Weights of a small transformer language model: vocabulary 7675, 440M tokens.
MLP neurons of a small language model. Each row is named by its layer, matrix (up: input weights; down: output weights) and neuron, and shows model dimensions 0-191. Each number is 500 + 50 x the weight over its row's rms, rounded and kept within 0 to 999. Numbers have three digits each.
After each neuron's rows, "fires in" lists the words (lower case) most often at its 100 highest values on Wikipedia text that the model never trained on. A number after a token or word is its count.

L2.up866:519506455458491492434474495492485427432512488462531536501497610543547475436482499453477513466576512511432431515434445465477533451371544551514533519551509469459422459512487469513394551483543369440570587522451454475457527478453478436526574557468611531451510549384559555542506463423586522403557509546486535539497551517450512488485451485475488485506534627627469539515569513514512422485588502470447481434491443497439602503561611539514581524489525442477469585552585515479610514544517481495535470455529432428545532534476493427418512493520466473420548588587547549518508462439514546627
L2.down866:471559522457557502453484516523461500482561610610547473541520538562471477518534416525436456482584515493494513490579498542399537545532487495464454495497535492468555524537407512488471483427534489580515486508478419555487508592516487490449495472450481534526454489512438471527527504530518587534445537433536496474501511499553570545434469431529538530495563446437494596490494521518497482422517541534469449609544364536520548438426596443550470429561529505577465483418443565474565485554369472555426534388429427522409506484542571478501534477592454570500554499574489474568432446574505470426
fires in: "from" 15, "via" 14, "in" 13, "to" 12, "between" 10, "entering" 6

L4.up153:483499468524570481388509451455578471521460472572550391521539494587444445571536515504499488455545432503444483524516476481572450510487490438504595387441495511553493521563522555563461460451522469483524498552597435506588474487559511593598600643460492505507561524512476507454537514466452510485554511471487552529507483528524539487523377460336472511382501462474472510470500559487515480407512511534511445491493381432561574498524524492509547555509507445491546439535559479446586491516504510652536512520502484403460458537497532481452408586506492514378512557478582518504559426550432499475
L4.down153:510461503545457516555515542465602498499481501492533494479596433538531518516492448580436563420487519449494482484528479519465469470447497458527524597561514581460551544430384480475498427529516594484486484549507394503471585543612509517481448491421563528479428580624545557487504491489432489466451497518542533530505577378574541563426472543609505459469568551480508529551520510536446529391578466526484546477564533403437569468518429474455611425502518433527494451556484487580439525516451487419480524504514524443487521471467502471438467508523571557538491516524499525509601436500408398482
fires in: "in" 54, "as" 9, "by" 9, "the" 5

L3.up261:485420519417492514538473554495481423503447483498496556667496440484525585481503461564501468545481454509565452560555600483487475420518438501525522478526527526465449559403486493489443488478439425471484514543497438451586515484437407539520517472423517419495532565432468560432498378474558580515499536544520564495543491531578514471476483476568522568503495471598421612416590510492462475502505545512376543415387474507443516509404439525574569536481520451472625487461563458517507465540478485598482506547586486451478517519465430517470523448461572461466572452515468558535453456580588512501
L3.down261:571427539468512422413592572409530517442514459420567514466449487518497462507428515431499471525512424526506493509460513485546480437578561484539579491527509600474576514457490506481439524516589472633423460590476519418493458504553568589474419507446464509490459564513465522492438421521498488512567455473473510423415586431452462547563529523564540549442503437457572483479522450566461493502377417561472523477576559572510437570466491528559503377487442535493543509540411416508492525478587540466518545484518522498439519448504500487445509444540500620587508518585567478405518512465429436456
fires in: "the" 24, "best" 8, "s" 7, "general" 5, "personal" 4, "total" 4

L5.up501:551509452527485555475535599483478396515457545430420491458516493536509459509394545443580506489541468567593565430443435606536488428463560536450510507561506524502532471518471423471545447505431479549450490524525519428589508469449593485543562561544468563553554455447478564513439472510523458490448530574501458545625527425553428508512584449449464457493527463505423527435495586569498537467521496470513603488506449524596570459617396558394485553484516555445464533491549521493476526555517389548422440525510487459462477458470478460485488502514618530520522480600406493589474476543488608515
L5.down501:501520477482537470494497504594478486478463435474469467547531436518426510544480462582541488535484456485628519510488414513462527523538391450571544472524517449542585587571568451522471544544537463519408569460499515482438540436431552529392462611503651495524569471453512515577535533448508481460460499396485489509520616461436480466444444423492540522559529494528578421471457461441458446515441499483493410539480569425537541511466536560425451540584509597521524411488585513597539496489521487543565536457496515526432498451508427463464448434549498453421577522493521567552443480567510442472
fires in: "by" 25, "director" 8, "actress" 5, "admiral" 4, "fellow" 4, "russell" 4

L12.up731:403491484484526510492539519479506475410499500496587483475516474551524505518564466509469440520496471494483502446535405396545489443425516512486532526488534581402530410474399517400498459454476494390576505448577456467512524568469507531539498443456492436506571517512481491439452549487436610483408428570397621472553429496481532586584509483397536515467566506479500417477495521504451502454443447581440481413432438584497645583524571570506479458480506527571404350444531489566519498535458408546542536460509580477474485463438502518533469505502494572526498552473516511553553446556527466539
L12.down731:498544543478529493527498508571414537503567541578512485559489442582508519571496575506510526485535398529433395521438629589408525493572383582399569462483521555556472547498560527499535538514504504558452587573394541482515553510453571475495456528487546546478486532498496499476546468528484548503468460569552387463478507486474535427441545398555557552513409443471528515524503585501477468529472461481545441557437454446568462545513423433478436484489429500528520513518491540529510519570493542434501501456428487449504492534524549521509477494447476466555535457503461547506489331451488576429
fires in: "the" 34, "and" 18, "a" 9, "it" 9, "he" 7, "in" 5

L8.up587:473584440547587412421543479548504430421513516621596413430524432514566453405483469558543595555490436529500518567408441572495482426526510456488470555564521543485499494474420578410470484494482597437502521473568421499401522469525518502585528536463473534537553476498513566445531526508486507447480499473505574561512578568448473454526508479444599470421433434566470525475596512493471477440520534518541480547518515544504501529488593513497457514473505445412480515505555474563515485530508575564580452563500492452501561521481501429445491507519464515540502543445451340452579471521586530483
L8.down587:456482589530397516529391506505447527573515529459487477558532542511488454520500524468433484405563496475405526457532528486515559552466434593504488445468469418477570480573543471546507430515561407472535421408497512500581462452530516548508570459521515441473480515568452516593533529511548486470546515553536420477490510440498534609537514515448437575458549511495566606474532561549549511461536474547471535533483445532531490419552556443522487488562536516481506503476612519553385523471535424464493580391469482543378488513542564513487484525424535465418588432570564571569553537535500425508
fires in: "to" 25, "by" 15, "ouattara" 6, "married" 5

L5.up512:357547483479459464426443545492523411549455533470538460475466529498533453459408610478605560475628486565516484495544459616489481465493407524499499464550482449539486564503475528473427432544477579518530548504545481483528506513523548531524546453500634494485470454503507475447466533601572450512458524570383479486522471389440534453463509473519542459565487466528440492523581486404503521446463506488550507530419517454535550595583590525508424489468497588534573552487518490552536474542467432563497537479406469564458552498536456499499497476512576480449522494560340509633539490551450489505
L5.down512:571536425532498514528496518496425503577482444520449484456421539423547639455491427526479506491417445500464499427574476585505477485609513561552472596456515505435556537416564483556584464589351475461467509503445526535556483507506572591491598503495553478431543553419516499468474547521429427534476527504521579502448501534446524503528537537411512512458486493478454484567483526511568481505486383486510541436597500521502449446457540459587463571605577561422525475506513443545488530467454415502523427518469495512505472451545491466484514482447553496392603494498505560510513490457390478448
fires in: "by" 45, "cover" 4, "from" 4

L2.up508:517461604503476466451446449402475555504415580529505462566450639496519427480482503492514471469484486579528422435518520466484472501517515521470555471594501525479485438423478503499480471460464524489537513584528637495495463516542619462579539409539611624453477425469542534509434583453479618525445500561492529561505507458499436486454508417489481455472486485357473395516553579380517568482455533484515493428471426608535559489563559520532557506587525443504473472503545484452594509537459409449458386456525467476554496530516545495518479482478458529450569526545535547473488506466537442527
L2.down508:560508519562541515510478491585607509545409496559563453540494522417488496497457437508586485420455466592448556488517444527495541425461465555494452473532513435652483457535520525505514496474409472431496533592432552508460514518472449474472585489542468583525446454485436449481445513523512567442506445607458435513540583486529505520472497427449533569478539468373558480554568528495547512539445463526508463495496487558542388458555405524519480519565623459618501495426511466408519508478420531501538432503586513518462490613448546476461559505498523483564512455515449540532615400383507475515
fires in: "before" 19, "after" 18, "where" 10, "from" 9, "sebastián" 6, "between" 6

L8.up164:575593477551460439522544545424577464529457438527554468543427604504518504477458468505576501429542506520415432418447469451590473405456565547500490510529549560438488415453485521478526493436429463519525433540482527501519507552361555486489476457552476478469552548427509558531448432457473532482439536551507543576496452488498537542466458517512527450576501538466455513531500515509447542487492450471478522525515467544483416569578553517453516514394508556562432491523566458518591453512529431534556340470399431473443463453524548478453455443514545582427507432518586446570568450478590547560
L8.down164:465505477478586474534519520497586493371626518548518505550575615504569524495485564421465473512555496418567555494538412513482443548517516524430471431516534517482556556517518570507534493542435403460504528433558437435465479518460503419449499549546534604524461476452519466433495481426474511595642392502477554525406491664529415526520451425482506544531515526513532549423543528494504477521497505539431524562513507470512508497486576525517529518473464527494422570481552496402460530457551559556466517482411534534496587554476489518501478434514491418628485509510472531556512492427534492448
fires in: "when" 30, "while" 9, "because" 8, "once" 7, "though" 6, "of" 4

L4.up779:418511457430389498503449381474437437503426471465416553402494492474612480440510465528511499479531493536510472538486539473453491493440548513528544449579487498519523541489457491374480490530474483564548508540531486486453418381498539508494481506529549545561495428497573426548430566465491524572450472593442527542496535443528514484488465538439437575534452520466446531464477604544452428498599583540582529464461587479566439421412563530502489475516524497453572529453422493641517472457500522575532465621402486417482450486513448544440574510435481568534589505491598481494505477526525523548
L4.down779:534610525502613465472426358532558488487523510451498464391523502533497404513469535533450481444539514475442495442557548425515508526468474579481425498521547533451446447499460439377424545422610441570566600523480578574503428504392448459472439462520456501465465472456468533548535446559491470492478474480556448454533519521524480451543433551476450533458453506388514521523430600520556464492510500529441524551621515518530458487399601496500520575440492447573538532483576520484489511579503445553506489580511517567502535481552556480438428545541501453454572507482533476431464509489494560488
fires in: "french" 18, "indian" 13, "american" 12, "british" 11, "german" 5

L12.up374:451560450468506472548469516595512456471398495521444454496447590551554593467473521481482543417553474471548504491525397418561485522424452541522518557602498522494507524487562426528514496425506480437529458505469492485433501443586607470539404549433619466483558470533514490477553501584530494437563528517532569541534469397508569503509471437453476592445486677486534508497483510504483421517538597442499542442518514468463531485398560567464546499426509466505534371552570556520595570487454516509492567547497547498420442500528519479433477546538538408434472516511492491485551517547532521516
L12.down374:516460529549517505556591500469515432520508559516595591540555474504466563474497416475429509509503496512528580524586517538533497464476459445507558540398485459425446493479488507503487445453528489486518506432550395502458479525579477518487491514478558507447525507520462508513532411419441555456573551501486383468542531437456513459450525467515457541446536517473565562543553507463580432467555503484405460478532543466524556539496572532490460507569684483562552489458553480513577541515443504456456489532477478538506514554492564536581443481444530541519473566419507566506499195477492500486
fires in: "in" 67, "cro" 9, "col" 6

L2.up406:491452464433447489496515481586581472507461488612506420490512550477555497467679503456570484523466397573520532490493559464474535512525454469522531435512504527515446534464470582499511474492446530412499460564448471506559539452483474453600540486573526596459507492385492580484511469528484557531450470619532469468481430520535566478497455510519479533405467569534481575462588508489479525337433469471446453463484504506498425565510450467518468629601507521413502520471488480507583526466473526522472468559503465348503553502517451475454485556606441613505544553499510511485460444446490429621
L2.down406:544444511497560459615600612440528540550420427505580490486533499474543582554453593563417515536499544500464478561482539465431438534545506505482526437364487560469611514496438558558539475496484548525517488401493399452496489581511529505507479513479462447430417493522454531549520483489447432550476496529408462500544543479443406438506450485532485496442444468543484493560414480477485621589483524586451529482556477445506442605586445479460487467556442463399438530495513501556489529569553492503454495543510570453541574494499509435591451541457505458518487505574495542544517453430553472449
fires in: "former" 20, "young" 14, "old" 8, "cast" 8, "oldest" 4, "older" 4

L8.up461:569496495553607533428528474522522514408489533564565458458519566624481431485598453541447533536501531513508402478497510447435474513358609447484543482607490575434439488561511469478491470478512509468431491480496491467459430510432516451488505481541460557513564505465468524548583488586471560508551564542503439560544440512449493516529517540524481539352530550520494580437564596527503470450515393427426456413449462507474472542393569512482565521501513566479579457483491483495602518490519424532543501499546540572448504492441478513390452510559476463459475592529540450444582464451566587485
L8.down461:519558524556528501459426504486484486422522444507550505480502453531491536435506437529536497530509476477498512469492502527517486532415494532431468555454568532554610488522411516437439508526456528435551498480520525542505438556491495408485576491423556527364559500524608619545462481429512461518548510387455541438579458392511523533507542386506512578532559588512555496429536486510538504395471511556507419516437556562516552467497509493465484431477441486477468538497601553516509554564519535452523476470523482519509496531506547334531480484450403522512551531554539399518520414534497443377
fires in: "in" 51, "into" 9, "within" 4

L5.up3:532615552529502492493582439449462529450515481533582485480504565546548587444526447502524496385550442494509379436540462543489394491368604530433593550464528581472533433542482520462541516421487489465536537506445520456536514622496509451521589529496499567384548514393555573569564442566496550435506467548531533456572427537546455474570476439489457402523571572516501589526583570517466473521472482490449528514506403483482534526566472502448630550493515472430462483479467498399629479521426421485515489464521503479382399547527455514529475480572459495425487483485511495462511468456486533503
L5.down3:431507513527489547464506427487451503501480537409547406468507519624396514541517539483548599493509501531552402494540535480560584561494519560511477494519511466482412468500440588504472584573532454503561489540497439511421481516490451566368495465519458404505465529544501526519561466524471492452507457434582490490506550553524583553445528484460451485580542453519518456446506525514455577531454556544394396454548558563445482479453443583529474476512497491626395515491392462428521452568515546509451493436531541489537596474521557464550541427449494619488412603501526521534529426464531453492
fires in: "in" 26, "after" 17, "before" 16, "since" 5, "began" 5

L8.up890:521600584457472534480441514590465470429432449541504537439494506579619489456541473414561493569472460514489542515470425571512437542506534482478516396550412449518473556528459482453522437434467461463588547613570522530489501534494567515542545471481491576531494524483486478409451483491498530506543464516492587497498434555563503500517490479439470470545383505466398466437541595496479452474560527548571534540490473513420554588523563500379416448500504575523553389396508562548520530519534482545429486518464491506452489561529414463492457436613468512548471498517567481479602441507506500524
L8.down890:465594389469486496557487443495522470482408457550528492519506473473504517608490568575514501403540464476537485481551511574470526434428550467612595566452468473465608514495510522556527551557455595543507489499489413414477513501552500420473506506508561423527581442516592571460418521473456581493443465410477474473567570434503542429486465508553585508478488526471511458452428523568593440490376581571416436502493514567498477481459522513494496477503507452471543525574504499512536470485471502505458494495456496455512468426493499538528350486463513491579473599485423458523466463561588516485
fires in: "and" 46, "spanish" 6